Part of a small language model's weights: 230M tokens.
MLP neurons of a small language model. Each row is named by its layer, matrix (up: input weights) and neuron, and shows model dimensions 96-191. Each number is 50 + 15 x the weight over its row's rms, rounded and kept within 0 to 99.
Before each neuron's rows, "fires after" lists the tokens most often just before its 100 highest values on Wikipedia text that the model never trained on.

fires after: " f", " F", "re", " th", "ran", "a"
L7.up538:41 55 60 42 38 31 47 48 33 51 65 41 42 43 26 40 59 79 27 47 42 59 59 62 27 93 65 53 33 46 38 45 53 43 54 30 54 72 76 65 20 72 44 73 61 30 36 85 63 50 34 49 45 45 63 64 46 63 83 46 37 41 53 35 66 50 60 43 15 60 63 41 54 25 55 63 48 90 51 50 62 32 52 36 32 63 57 23 48 50 86 20 51 38 60 33

fires after: "l", "ul", "rom", "s", "b", "p"
L9.up453:93 53 83 67 53 43 57 76 41 52 25 69 55 63 32 47 62 57 73 30 50 45 71 65 46 63 53 32 49 43 70 52 45 26 45 55 47 32 37 28 15 45 67 52 58 71 44 30 53 30 31 46 26 63 41 49 42 82 71 56 59 68 47 60 45 30 49 64 63 47 59 52 38 26 43 10 54 56 47 35 15 41 72 32 31 38 77 44 40 66 32 58 53 43 45 47

fires after: "l", "r", "b", "ill", "ag"
L8.up732:44 56 48 56 45 54 66 64 57 39 39 76 71 39 06 62 59 26 66 53 67 54 52 63 65 54 43 34 56 52 35 34 54 56 27 62 51 25 57 51 53 54 54 67 65 44 71 46 60 40 45 40 51 55 55 53 25 53 78 65 36 54 62 51 32 44 45 62 50 54 72 41 47 30 39 35 50 34 62 42 44 54 73 60 14 58 46 57 40 37 56 54 47 47 47 49

fires after: "l", " l", " st", "r", "ch"
L9.up758:56 19 72 59 48 42 60 78 41 60 60 45 22 35 51 82 67 54 49 66 39 45 52 69 47 58 46 59 65 41 51 38 42 40 42 58 75 74 45 42 46 46 48 72 49 20 69 58 72 53 54 71 50 42 47 36 39 78 43 53 45 75 83 24 52 46 36 35 32 67 62 54 31 54 45 40 70 28 61 31 59 73 51 50 58 42 84 65 53 52 67 61 55 31 51 40

fires after: "ol", " f", "he", " F", "o", "=="
L7.up906:64 52 69 37 46 44 61 32 30 54 42 55 50 59 21 47 36 57 05 64 44 46 66 60 38 43 50 64 66 15 36 41 48 46 26 50 62 35 67 33 32 72 48 65 27 27 41 55 83 64 49 29 39 31 34 67 29 50 58 83 44 71 50 36 74 65 65 44 24 66 59 33 42 17 45 73 50 68 57 61 63 25 51 22 36 51 17 70 55 39 46 51 52 44 64 38

fires after: " o", "h", " st", " to", "l", "t"
L8.up545:51 37 52 70 30 23 60 50 56 44 43 51 47 61 71 88 69 63 49 39 55 53 51 61 27 49 43 56 63 40 34 40 32 47 37 56 74 60 42 52 13 29 26 55 50 36 48 47 37 38 30 59 67 48 31 24 35 67 49 52 32 99 46 54 49 52 33 47 58 36 55 55 43 39 36 69 47 49 55 28 53 33 49 42 54 60 55 54 46 40 66 51 61 44 71 26

fires after: " was", " re", ",", " were", " F", "is"
L8.up534:56 40 83 45 45 40 51 48 58 50 40 50 46 61 37 35 53 53 17 34 39 68 56 63 52 52 57 18 42 44 62 76 30 36 37 54 32 67 37 69 48 38 39 59 37 53 69 55 59 24 42 42 67 28 62 28 37 76 68 73 32 42 61 39 52 58 43 60 36 74 50 32 50 30 40 55 33 33 52 46 59 68 67 27 50 86 46 32 31 58 39 52 41 35 35 64

fires after: " A", " a"
L7.up308:65 87 70 43 27 41 53 69 53 53 29 33 55 64 36 48 76 62 51 46 37 59 56 55 36 41 54 56 50 50 53 49 47 67 82 39 48 47 58 62 60 23 28 49 38 47 34 39 43 44 37 47 68 58 69 31 54 32 67 26 81 28 61 46 54 15 44 41 60 57 39 48 57 41 57 43 50 67 57 50 50 30 43 63 42 55 35 54 46 33 45 45 63 60 59 29

fires after: ".", " S", "H", "=", ","
L7.up614:76 49 35 39 50 53 57 52 56 49 40 65 55 47 47 37 93 38 50 47 33 35 56 40 47 51 25 84 93 39 40 41 66 30 51 37 59 60 50 68 47 47 28 63 58 66 39 43 60 50 74 31 49 36 65 26 85 17 54 55 41 59 58 20 62 32 59 32 50 63 47 48 38 36 57 64 60 53 51 30 30 43 66 39 68 31 57 32 44 32 44 49 69 58 40 28

fires after: " A", " a"
L9.up244:72 87 63 52 27 41 51 57 49 45 64 50 67 67 41 40 66 53 48 26 42 37 77 42 59 55 61 41 41 62 43 36 49 32 69 37 53 41 48 44 61 42 22 50 34 60 44 44 45 44 32 45 62 51 39 43 60 53 92 44 58 32 61 39 54 51 45 54 47 34 43 41 45 38 57 69 42 53 70 71 33 43 34 47 37 72 37 35 38 45 10 60 58 53 75 29

fires after: "ed", "er", "ell", "n", "en"
L8.up289:51 53 60 45 68 54 49 60 43 30 61 27 38 39 57 45 67 60 42 37 51 51 52 65 49 32 16 08 54 49 61 31 56 43 49 65 66 42 17 61 43 55 36 37 51 38 56 46 40 59 60 42 77 33 38 54 42 71 34 55 29 49 30 48 52 33 30 47 48 39 74 45 49 92 47 60 70 43 70 48 54 59 58 40 28 59 41 19 33 61 73 20 64 44 60 52

fires after: "he", " the", " f", "a", " th"
L7.up386:48 15 44 43 42 49 59 31 34 71 57 55 44 59 54 43 58 60 14 33 55 60 49 61 39 71 50 77 60 28 45 34 35 47 57 39 54 65 48 51 33 60 46 59 33 27 37 65 69 55 56 25 33 57 33 57 47 82 65 44 35 40 46 44 52 73 81 48 42 70 64 47 44 50 58 50 46 58 56 44 53 57 75 33 60 37 38 63 36 51 77 33 36 33 77 30

fires after: " was", "ed", "n", " is", " were", "ell"
L6.up174:49 34 55 43 59 46 49 61 87 57 52 42 51 35 36 36 48 60 67 45 38 62 64 37 74 51 37 24 55 32 58 43 38 46 46 68 54 74 52 62 24 21 42 70 61 30 56 46 74 56 67 44 72 66 64 47 47 84 27 40 25 41 47 73 52 12 53 47 55 60 54 57 48 46 22 69 44 51 63 48 53 80 62 47 39 91 32 39 39 60 53 34 53 31 33 60